MLP neurons of a small language model. Each row is named by its layer, matrix (down: output weights) and neuron, and shows model dimensions 128-223. Each number is 128 + 24 x the weight over its row's rms, rounded and kept within 0 to 255. Numbers have three digits each.
A block is one neuron, or neurons of one layer that tend to fire together. After each block is what it responds to, as a language model described it from the Wikipedia text at the highest values.

L8.down350:117112143122154116089109169108098170133134114123124114095130140148143112109152163109137134115093112129112187178146149180139150084147099116113169101115158135125122099145164146118151127148089155120129130109081097083103096123102157123165152083107100129115143143167125116110157152129085140105
Description: Subjects that begin a new sentence and refer back to the topic, mostly "It" (also "This", "each", "the") before was/is; also fragments like "at", "att", "ard".

L8.down160:124072144129143091122160127102174103147124112120126175155137109097072132118187092073162141150087134147131102105133120142131122116120137112136138150106125153138123142121163110111133103126132144139116122127103148143124160096108104149131128137095122147139158151094146131137133139158130146091
Description: Sentence-ending periods and commas after a named source or surname, e.g. "According to X, ", "Fusiliers. ", plus stray word-piece and year fragments.

L2.down575:109118130147119104144100104123110116159156177137150137088132101157117162147118158069151129133136167128150140135147171127113102116133161120088100101119143115108128113111141133115103144119113103097168089099120130145147132131137155103135174116109115106170168120121151135134168118114148134139
L2.down811:108150128111142136146094103140131133187140139140148137100122172116089084158131144059139130118159154126120138190091160093142118118121163163110125084126125152119148154129081152125127142142128137131139133158107132104158088132109137138155154142103143137167101116112157132160146114121173155133
L2.down870:135138117151127174101121135161136118115082086136115149107136098171141098132152101127116152156132132112191161120124121125130093136162126119172135133101118116089180133152097132115111075151130129120173146181144118077141195103164162095109124123156169136129119098125094152121133138156127163182
L2.down988:103133152134117124157127102131131129119112138102109146080123117165169115095142071156139135094153127111179166121158109137103100154162120121153164127125142100124138119138115134105113120140100143111148160144116127129151172115164150094094125143122153146115142169117090171170160093147133138133
Description: Short word-ending pieces like -en, -ar, -ah that complete a split word, as in giv-en, tak-en, Wh-en, m-en, Tat-ar, schol-ar.

L2.down176:167140073134091135117169092155121132127123112109079163151157145095107124144117097121141127106148100137107086153142101111144187140133144156146132101136112117152136157106171093108128115121099156135144129148131106093165130130129108161136123104142139099115146112129128061108124107110163105135
L2.down191:143130112135100111123124106138138112083135097115153095130167114150082111134096104110112130145145141132126077107172139149120128122139153118139155193112134117148100136125088109124142114116106132137122137132149121118143180036143091095132122125134171136086134159139135135114160158114137117116
L2.down328:151111141150171137085151132127156133064156110118117163125153100169104110124109118126128151116182124137134102135123093109128140111110094127171139116109080132150117147089153100145166162115122109129090147147165127056117117132096088140097147126145171159118087143107134123141118140099127110120
L2.down538:122147139161155167099113127140133177068165111109097132105126104102147140092130121153120131141130103126107173129136122163104136110104132165143136132111081167126097124119156119130137135132136121159120147142124120089090128098141106147124123091131186141125121137123141106156112112121094115108
Description: Mostly the word "for" before a noun phrase (played for, filed for, data for), plus infobox labels like Born and fragments te, med, mat.

L8.down49:123056144102127104150131179139134112165092102166123139124154154119126108123111146146151102111152147167139111146151139137168095138160092130115090122131127103146135117118116122105159149096150155100164140141127114171147119120130157123163121116114149130146130137112169134140127156104116109132
Description: Final digit of a year or day in dates (199-5, June 4), and periods ending a paragraph, often just before a line break.

L9.down303:104154124134162106139139140111154108149154094152108087106124116092136063133099072127145109120134110141142118136100167124120078157137093096106133119131127126105161137141124103162152126147182141114140115127106156145148128123120116135125139121151135108114069096186132115123109150103135145094
L9.down329:140142124143151073125108061145177120129139093175090103077153093135131108159100133114152103083154135113134134123137178157133103154134161118107151102171121106167156116101118131128167130139120125110137128128116138114103126122094157091112139129133128110107122115150166153089165107120112129150
L9.down372:116127106110135127140115082114120141111138114106110106156148099163163093083123146172126113112132134155102163089132103099124094164099141109120108144135122136151154121167117132131166142127121127092124118115123126124085149109150179149131126129118136164122096151091156106158146147122144121135
L9.down386:131148081119111131133151096135155113127105144118117106157131138134136135100159126126057080083108118140124139136121185132146120116184126121126141148122130149126099091097133131146113153120147131102128123130135145140096118102133100113107136131152108143112117176158123151117147131130092128131
L9.down439:109175118117116126109115142166125116146151130118105122127123134149140124115127119177119126151110120122112107105101123164131118131145123133136087094131101121098162133109118181142132058115170140130098134137139140100094115134092103122119130181087133143118057120154134128111152111117091139145
L9.down466:137107087145173115150138143107154115110169066129112127069055131159147116151115079114164136148152113101110141111063121128103088144144098125129139102134083116134141163182116110129135136131131097138149119120104123158127149148133123134144118112138116101099147160141165155132144122143126127135
L9.down486:149159148140150146118121102140100123148120170117123115099094144091147101102142119160151141105128092122108127138147077134133134117151089140106177091108137155127112138118152164100160118111137107139119107129141120093108153109126162144128168163101139170115122093159132143147153071084165113138
L9.down672:105107159114113122148131116136087122143139154106108148085125089073136102159117132113129129126130102109122141131114163172092124106146148162104149123135100108121137129126142152102148111099171130102129086116105128128104112127134114128125114161142087082171152150171131159105149124134125102161
L9.down705:074123120123092115132157098144175124098109148121138135148110138094143129139136094124137118105144146134156131148107122154141139161154084144139163123164104100118142086127125111128090190075134109154125109138118136129144113130074115084142107165130147099143110147072158111091119111159103114182
L9.down716:158139168119114110146141136119110090135090156104121104124121133213128119153146132131166122139116143115168113138145100142101118133102101142142121161098113134142142154144092126146130114134126122145176137133148108077088116145144110107164140128154149160167094123132151093116097130136111097109
L9.down751:150183119128141125116117092151103111119125138058066080150122113122169098157110104158135082155119078129101137115128078165139072154160125129119122156106178143138146098155148157171089124145159149101094131145118136102097121157156132108115145137124143152139150114135138116123133089089113164119
L9.down797:115086109103092161119122079128171118133123141138137116169120107146132177094140108150113114099109099167129122100163147107126151113123102135175160116128123122126128145151136109091149139155079123115144075133130126101134151165116112122119156118134150136133062153140128122120130092153069128138
L9.down799:083134105100104146085143105096113147111111177151160114118156151176141174145102152152153119111172140133100105158119142132116089139136117121159118151121137103112140153136123162128183133079115119128176099139105096140159115126123109112134092096106169119118137129109155168119087148163107134140
L9.down954:108129177137149170114137124137095125135131113094078125110152108078163125084115145137105136128129106127132153109120115111126134169111136111138116142131095160131106111106091155126165087127148113101110109153120101122139141120122167105136121109114092145091111138154180150103124117114113159149
L9.down997:123157151172145120133106122131156098124106107116117158122126116093132146134059158137123107109115114134070134125103158136103161135149151125119135089137160142084115139120095110138145129128135170098127127105159131120080114142093127110137079155127104073127099122143118139182126122136115110098
L9.down998:162077102127169123127122134102134149108144138157133139135079120114116149174147125154158115144106132133152123116075101106097143110155107153114130109137111116141161124179078126140162107132044123135166151142098166111123136130146127114115094163112107156162098114142096138093164140124108134141
Description: Final piece of a first name just before the surname, e.g. J-im Severn, Rich-ard F. Thomas; also month names before a date number.